From a checkpoint of a small transformer trained on Wikipedia.
Size: 8 layers, width 704, 11 heads of 64 (1 for keys and values), MLP 2112 GELU.
Architecture: biases on query, key and value, tied embeddings, attention and MLP in parallel.
Training: a variant of Adam for these matrices, 10289 steps.
MLP neurons of a small language model. Each row is named by its layer, matrix (up: input weights) and neuron, and shows model dimensions 234-425. Each number is 128 + 32 x the weight over its row's rms, rounded and kept within 0 to 255. Numbers have three digits each.
A block is one neuron, or neurons of one layer that tend to fire together. Before each block is what it responds to, as a language model described it from the Wikipedia text at the highest values.

Fires on the word completing an "in" place or time phrase: countries, continents and cities (Japan, South Africa), months, and a year's final digit.
L3.up401:134095097120094135123092138146120106101095073168100144165118185156156118120164127082111089111135139160098090124110151061117112161121087051138160123107059104117177113196122160127134100121157138113104093150146109101089109168164121119143133130128127179105095136119163152104128147155132075127102167152124173112078198130152175142117145102172067138064080164148134161128121132162115133132141138200131105154201132180152135125140164160095115089132117111124103104154091080148147119098110117117156116155101127131085122130116117064061209111100157102117098092105116165190128120144095144131
L3.up977:141093127111117117079063130091147140101115088076104186104149162151205180135085143126149109114135135139104180169098099100109139098130142099141148112133100125089224121126111112140167060131138100142162091072132122132220135186109120120174088115104133156114167199138155112187065126146102095110100145096124135144127165126103062182117097078091104107140087094139110068142116139169125096084109066176132131149136143158176144093127139130142147165153083112131126161130164076091105128153098121155146148145105140142173121194145133117169121076135106143142121109167161129083125123108111061150
L3.up1009:182169145080125091112091133161157109177107113147134154146094173154185124122130116154120114143133115097113197137136105161169142102159118076130171114060134128132182146110147139129162173075119122114117108161090148145191079111145138161179142145112199111122140133130108147148164129099146103166153143144130112187141139133161139138121119178102133116163033139069119091152112171124146142101122124144106157118167069118186100097122120160142154152128120136099111120153128087112121114163123069138148097157152156156170068139140176119173101140161146140168161111119141118140092105136118114096
L3.up1268:107132170082102113128124091095156160082091128173121117145098080171165093116107115093112066132131128128055093169108187152169086195125172068130096061140108113173158130147147071110146113086156074139113115148127050158170135113170115174179084115159180119141114157149122125185099123130147152152102122158112121200102185147166182158114109132182104105102108107059108126116089124176166112121130123150076142102123147124105171183151151165099147184169114135095120079135144066122086159174136148099147144184128105120171114114156112170145169142101078175176191131107158097102177148138157118155

Individual digit tokens within four-digit years, mostly the leading 2 of 20xx after In (In 2018), also inner digits (2022, 1813); weaker on mid-word pieces.
L3.up181:106152153112109173106060213117042098148113144130174107122139203142126100121115109048175133104153179137169134126127137114163122114133075086128159116130112126188136165130120056152097123121120116134082108102185167140102112066147163128173111136113107094166120069130100132124167090095120140081179137121160181173095114116088136164155160098119154167155135162109116132197123140088104144110154174128131183125144109104174066097167155118137124100142075161094187090142103197112128178188120163068155076164132145151152068131120155071187133203123123098084158135110120085152117146135101162146
L3.up1302:136164143088058149185059209133123123092174141145149130103167178144184132104125149069173106116161097158136070096117149118107085108072153106127092135115118107085157130153171128137121093086129072154139124059134100180179119107086099112103097134109100047161087115135113167112129087138118126145116131146085153177100129127140144135193083103096144077131074213060135180102114183106175175087086125156129134089114106144171123137099113098108173120133151127104125124113125116142143181163092110093128076135148130158115136104158116068134157101139151133131160189154160157169141139130126176146
L3.up1337:094125147117124076148114218166070147096136154112095095127133229165108145133147173155111131168131169114142158164138165129111119161126047146135127177115093143121108118063144118145119101121105071137149094096157091163124110103121105114145115132098101106104122151146138122135089077081155119116105127097124113084128166119127086105134135135106128103119143150098099184108140134101136144091153139122139123103162147098138118155132085128133138163218200120102172202176079146139115113101111159103187040178112122079140140093112082140147156205101104169135135096097118125108119143140117076135
L3.up1981:049103129051113104122121109145124075103091101077159079161118181173152125148096192167094094148102138104122069132083150101116168146165098138119153115072114184116145146126146118143077120128135052132119088114139143094197118132110142103123131151090192100149098140140130081124106095096076040127158141168120156128112134118118150156091116132167077131120104117058133166120127080146180185169123142135072141143071131124122057156159100125125141113148119183112162170137148091134106195148138078085113069113122202131113183163065134113077157103121110152151194132148113093101201166118139146163

Final token of country, state and nationality names or demonyms, often suffixes completing the word, e.g. Algeria-n, United States, Japanese, Alberta.
L2.up412:115126146088101164068113155121104132140128111090134134147164154123177120117074044106137170124108125155140143101082084101137109118122147107151128149099106167129137140132087136140173081139140063156109066112081107125134165120126146106156118134130130055055143165098174113128140127150098077134123166102168059114144182131106140186140125111143104151163094133128134128153109122181131158155117105133098190154150144146190181129145143167111094096125072092087075114135137067124141120153129150164134113118164148161174139114136172031109117140130159121143096138124162157125148131135084133156
L2.up2079:144181160095129147113053169123115167141140091134100125127168191172149155084104125087091118130117129152124156140114158125128169139096153129155086151135110103175189150100091159111155136100133083147120114152154124131126154132122179147132121082159155080104147144142135098137083126148161133141125113160122118157134134129107137144077135082101108095145120115114125151159079109126113127147105111109108143096156146181153174106152106173133097152103096103097099101122106141115124073173105125096117117106139142194119133092168178131118132122169152139088105165092145071140150094157080118181

Interior subword pieces, often a consonant like s, of foreign personal and place names (Arabic, Persian, Greek), e.g. Na-s-r, Ya-s-sin, Ja-f-ar.
L3.up618:107112131133110054077110066138159130152126106144113131114107132127109137155105127139132128129119112134086194128138149145114184150131110122160135055150141123137174109139078167100208157060109141104175140084125105160183146135095142094148081164105146078200157155170144143180099093142168141121088107121143150163098134116092091146098147078189176098189104179124137170137088150149122105114134135086158140126048137159162081160131176097171138174124158125151137105150090081097157131133130149136139150121120072150172088165118116136156189163116169160091118097139126171139175067158126143143
L3.up1320:117112144134075106139135157180090150117200159156136116157121145069167134107113133141082134122095154118137136152147114056124104185100187113126098118113122102118189118162114154169146113161138169139143136120126084102143177146183161118145136157133058053073124098098143175140153110166152100097117094026130155145158157133176093177101121101173086152135125146156129115135158110166171127131045150144133133155128065139173095125121110133139138126113182151129117129125145109153151108169123160143138105182192094128099144167132124191146115118138119155154069081121146184125146122166130057147
L3.up1595:080159145148117076178126116157071100147076085168133099114112122157153121123102130056100138153170096111130128129147231121106137161119075151133142091146123174099112060092126094148167118108140120132135074117087155089156104142153162157133104114134163096117174196151115087098118105142147121115094096089134141183130086134105138123122130124095130119119091103160103119135101131154092187107146142148112137097138145168136132152161138073169084135188152132145194123195119108150110114172115175168111132089174143176149072131163151093128169128047072130054119095093189077152142108214100064103
L3.up2110:117078060128123122123122160054176160155104121145089164123107157101188154155133122089129147049082131161125152117087193033124161102090111111140137120116121186152108059107106111100137080129176143161203167094145160130211150098061159090142135129140096123112062149131158118093104119161098128127103165101102097176126143092119121176088059144113162134170140094142119107129104094151107073116171167122123109148093131112133146150110125095064176160135169175087143128107101127160143097164163125125177127143176092158135101136113120129137131190147078131129127095102139174118158121171106110116

Final token of a place name or the comma in place strings like Beebo, Queensland or Davenport, Iowa, United States, often in geographic openings.
L5.up32:146125101108079099158143075146142150106110125103118146090108090179176149157130128111087138169173131154177097143105118140088123110105099021161104104174118156066093156198093121182094088101144047148097121104154051193104155171148179147133103131142153095102154202171141121109169117164138149158152133118099074209183154087083101102114107100206091150199132131093142069118182161148188161039100144112114194143160135126079185140091127136057156158085141065166114131114111072114137113161131119165152104095181105136222136169096169123128164100117188101115154140103099104134125074134055101111
L5.up456:137069057172134111149152115146138152116139114105133169084147141123093149121169176130119112084114186172176141170124119159080109124094112137077169125086149130173147121115110156172117146134084172135131123099172167164143142108101129119181108176140133130079128127126155089134156099142108113112145138117099105104136146096108188144170129036187051115168149165105134079159085147174189111130137105166139108174161175108098140103092118143128135110144152134038106150248155086127136115157154114071180104154127135107176095153136157157153144144140143138124139143068109079158146084083081087131
L5.up549:095156096190164172131146163133130128134096125092173170077133156116137134138161150108099133108109164128169111155115153128138099140127145120134105052159165131123162155112061134158102151093096105155069090084079092165122165079122169123136159101175100172050107145161164053091189117169121116115130132112122075136131099139108125149132097095118141173156097139082150133104143171146150080168115090200110093147092117089110175077141125209114131143161088179075142156108146096120068169182203143096108112106124143121132139120140151107107124180097148103151137185095072127131165082148061052177
L5.up599:077151157157107173156179160097123121140100060107127154135149129139125101147117140089177151110080096149121198119149093091109118090160109071113113150108069177106119109210110144150114113113146093146094097080138113152129114113123111110101084126203172108124066109119153084120137127129123117070126169201150120137132176136175173113188138137100098121090122188133168062098224147105138175102114128082134094106105125129122186091079170139125136162153107174081100120120143120183152111178121151138131177146161086171115163143137225127113107111148152074140159165141117140107121106153083123185
L5.up1684:091096115143119130151105130109086129142114089148134079128069052112159133131065093136113141089093166153101160143132156122096136135120078104127181068121071126119114095172145156153078149107093105153090038118097049127072129128077124143092109082105136139075110122162132118146154101159161142124138136098095112137173165135106125130147112124158073133141135146129102140090177135172164134113118089161155156167098130093068160201133141139081146108154116106113158152185115056097105107143152092117153103132115106168121082107155103099145144075106145110145108152109110070100101091140070137120
L5.up1687:124093120198094111132122102091155097133093119072150106131135127139151153113118129105170155129137165152115101178101142148123117094115130048183172152073134101120133130141162151116160152114156130115090117153111068149107087169158101111139117105171133151129050133137116075133120134182108084164151150123048080090148134136115156140163061121109131154157117133113097016103192188145133122151108095123159158121086175117195170145124120157120109079160101192105131086078146081175085112188157107155136123124106103062142138121131148086100053137128179080134170163189134114118124121163110105146
L5.up1722:162094146123135177150154164090105104166165137146122183141191151062140172166095139169084112097131143127130119122074133129091177135139121150159153209119205163168138122080085111148127112133149120101122110063134114187151070159154102166150148113145078104176095154098120165156092097137111123056121134097075090130123154114127095129141055138169102132068134151056129141085073110137103104143109103120119126146149155158108170154183158153146079128149128134111089110111140055119099121138157106113147094152095113169146137140117104135133097144147101163136114123119142074165136066151094116178
L5.up1862:151088108131084121140118120152115090104113123089144119096168147165159129103102160199138154098140115144194115104092124136151111148155153088150103091151071172121100198157194146149164139123143099154143103127149143151099091067161135076111151091114160170070165177189176114093085099164089110112137160118069129116110133148085134217166125131145113186154153135088133066095149130148132138131162140071186084099126151146149169171125133100131128121117103175061137104077083082131072147136137167096164131141106106113245136077107167106129098123123127117109099196138080103160166087110121111131

Mainly the period after U in "U.S.", plus the second fragment of a word split after its first letter, e.g. y|ielded, e|aten, K|nittel.
L5.up414:145114141142087182140144164135147057115107118104069091088155078156147158121118090089154152152136120160127102110097165159165141130171233146156148110148139141138088128146133147080177191170084089116066081108205089147129081172081114148144129141128131027143122169137094106110170126189159078151116116155117097112058080125075149085151146149114196168119105152123114140144084121166115198147092122198136153172121109138172139135139085104108100060076097065149137103161145124115081178143147111126134104110165084108104164140132121093131186141136098123071169109087142135120135125143114104121
L5.up502:144105124144062142144119128126097037158096105134110167107176156093150164114096098131152196076102084118178137130157130127126135168089144104102084087119096110140160154181110162136101111176111108116109120103151148156154129153116116162131149176078157157188136113146206162134098093127090149113157113133085128041080119121089153104150125119142124071118087118060137076152105105127152175181127150138101113136145170126146124131117126155164128125178089165140151090079155130180130113114110063145134121140132121079158111151156155176076132153146163156151146108130133146170117118146094167158
L5.up876:118123111122142102113138166131102108170105140139147093079128144085196182135103056201173165161145130097172123129109127128157135144111118167158140127151144093137109095096162139122192147171079078162178117078134157128107179115167120126128050189068076087152168095175133075129136111108154141115066177148087137093158134111093113158064140156144145204089122147110069161188116107124157169110086186093092119150163121116100174137146111118154108133136117164098107127170155169144056126126091102072154157104103109100118117101126138133113123217152074138119115044131100128126128105112114103114
L5.up1351:109104180149141166093173174072101087129100142098125119081184130132141109089140130134180118125110151145100162199115172142142150163160103138159131105148219104166157094194175120155167102161128078123158146161139162115120120157160186102103154134133107112167105149189223129177084112115139117107098122149136140075090118157121190115168063118158129107109114126134120066200139110114099176112121158111076130090114164142168108070130114211080061093175107145105161148160180122161077111132165064099153087135147143106160127095173104082115089080097102161124159161119111138144111097137067104110
L5.up1644:117158144120095111168102128164086149123141120101165109141155140128179127125165061188095174150122127110096126134091101117111145133067099147148122125114135086128112131130069198109154127124109116119131136098166162100139142104150131168100122160076137069209121134151187064135070117101164126092131134123105163191117164122096091156181109145111159185094161170111132091157091126128107143160092155090090164147123107140136129120161122113151118102146073147085060122145168155150111102115174077114112103141169154129186143099169136087120201167097102073071143130106076135175113080184134138155
L5.up1746:116089125105069167123135121121162135098165169135103215092078174114090092088122120172193084078129141087143131160200182117119127109096169088127120121163178120108123126139106141136142118146129104191085133107128138101149061133174153159072116154124060100153106068128174123113123114134119182059113152135111107115142149079130166166146087127102157124132104199097129146113186075114125184102078148117132120119135102184060051122162139140151126101085160158119144127144178179095064101120114079086159122160128113116121090152150074089129158187099180122095165124088176140107117094137154100116
L5.up2084:147091153131081157089075099157114087130141069153128153136243099074128181106118119113174163042156127142048179136110178136155143149104075140171088145096185074195214133097132115104158174150075094111135196097138172150119161140088091201129148134121130115183085128135140117174068093152160143130132156132126111082174082107091127127139156129150133162128102173137161180113123068109125147103136198085145133135082103153089053097112117101144086133159187130127141187123149168193144131158161151098136152105181125165124095095166113110072112155163149127151117177182122155122112149152096180186
L5.up2100:056117142129116117148104084154109136113088124117164086114202177103139146118168122205129117160135173158128106135122176106112155132086048167148186085122119148110128157122124133120180067118112096159150122131145129126133169179125199130106132153139117145103148129168152121194132090133095118115121110193129118158111112102154106115106095146062179084087098120137131140112115181049127131100092162071063115129118103164126124107192148112130086093109132123090084121177144126165123109151117135196137070119154088133161096118083123125136144205141164101142147090143104094166175162123121088147

Mostly the word piece "bre" inside words and names (brewery, abbreviated, libretto, Breyer, Brett); more weakly other mid-word pieces and he/she after a comma.
L2.up432:151139184067115094166127093092088134110074052124150136160163106099096149096141148146153172125126133109106117181140111121124073142090155153122061117141153118184153147130085140109121149098085078122087185119123150090063173088107077145092126178116133159167114151158189130128028092085093132195098126122137188142119134106135122141163189130097137123133169151111135085127122119124113092079160153189128183067109199105089133115183163147110120204246121168116099133152151078110111148133136162189154136194115132125159073094129183153142146114111147142202123142164181174103095118167136172221
L2.up1538:137161172121157127128121116125062093027149109162130120116164130098146115138101168149155092136120079086083140142146096105122075126151074173115117176127183193121178179142089181135151099090115135099080059122142099167117187108184140158206088144109172107097106088098148137153131118118104161133151126146181187120185173144087089129151174104128143153112121060140099120127106087083127093142133125124151168151150166134113111132129127158121114150178137167089076107073050055163193121157115181117180123125094103119182071103138111159127157152103114137149138071169175151161117145152123124138

The second digit of four-digit years (the 0 in 2007, 2020), or the leading 1 in 1920, mostly after day-month dates or "in".
L5.up30:112184150082116133166165092159171154115086102118165135065085130104182157172135091067214093078107157115152152144108114178083113139165153148113156108134133106104122175122117182139088127153115089160156122162164055128095121119130149121122114148137094087137098107114138151133135107158109103084085178173118123170120125105195092119132113079065219112144119114112106141163157128161147185106159123152126154167102120126064074115099170107128121126132138099081124137082120069093098130161115116121103122167121111127155134204103075119136142089108131105125192144115087136176194109126117050127
L5.up268:124098125072097140135159156132067123156111099070146135106147114140143126109109159160186108144174111091107109092088126135049113102085106167174152063126125140138122173109104191146118154122130056101140103100159126184136186151156108106106119173113130119111079128151184141157139087122130156110151153149162179121133090150074054135141126128106121046077161150037110157130091118137080202115101170153121134095169137174127132071174087151081113148121080152062115177170122122173074139139157090153115112110121175137140125158138144120100170163127114129133212180149113157184151127092090143152
L5.up343:133100092075115191127154180177157088169118176122137103125160120165146200130136123183179127129132122154142189112146099184129153157130111155077112059083155115189155133096106106107098150146122068155083124106164127160149116135131108141177097139116150066192182094121138126113088086144073171137096172139145131132131109118171158143149097126105149139131113120116149108179059118081184124156151124090117090131092142157148118104129132124152131090158103212084133182090174135135093130106145166128084171164101124139166160091156170154162077105131119132152130133127147171191149075111107113086
L5.up992:100133060142102175147060075115126139180148088156134067164164187095136133137151146186176108139125115177174116144166063093105163186095119152142107151124128143110135116144112161135062201120119088103122147160152129102144104117107139196136099152125129142111109170151164149124149105106099163115176178160065077146110099131118090119126057156172161111127073121081101166116114147112145159144088107060036159136099122186117071113184146103117136126181140152094135154108123115136104108188096135145086157153103156094113165102114183098106090148142098140102181180161159094120122151133126033096
L5.up1356:107114102091080129107110120114153142135166152127120161142104116161101099118071095090130118059086171146070141112111070174120084157121149109121159172125147145114151196090173103106125132199116105149134169168116163148131121101116139077114112044169139158079125089130131083107061085146150100157195163113094148166118172146121163133129096089037106164156178097127141200129131135126184161065161140108129113114146118048155123103099196122110150104146161184101125132111140125151177092197150107126138119163157123102202090114136095135142090115107186156107161124190160097159157062146120112217
L5.up1797:139070155065157126123120132120124101110181140077165123172139159143111143144141128143166135084096110126062117141116136187101152130147123090185142100111063114034093139085091154167108136085173122152160142064137113148194142139066182161072070149150098116134137084131152133125161097150174121141171159167119206122170133130127126166062133130115104097135093118167071153101068150101076170114125116106100128124125069105089135105143116157125134092182157131101140176142194103151053148203120135115129057144103158096126146111149111115149124160232051134100192114172114138168101128129120105161
L5.up2040:141064146054104115166099123128113124109162126114171098122134169096154181122138137140166142106117072103100189135117173161116160095075104107097174055099132096072113110125138074161087090084101115153136113075183096155149100108127120130118132110129111121125148104141116141103144104163099096135124171100125180148190165146147127123117104114095160106156102140126133115135161105139188168097137079133127145132092095137140075127120116122101139076101124196129099126151175079167054148143148083143120146190090125093128142131115084096105117131184150114177150194096155156108130157135111111142
L5.up2046:163095157064073090163073137140091096079120102114155115111100146128168132094137135182148067120118121140113105140123156138091123105112110124117172113114119106101140136115146119117074157134127111128079145066154106104138096071151116131136138148065151168167129141126142174083112070111094141119130135151130131128083118106121090088110112090119159082137064156082099164128131115075143141126091153144140141102123104190113104082154154101165088130164128107107163118128114136125167167104138088192123093127177148158150140176107095109108145116163166101129126162157084127138143120144152126193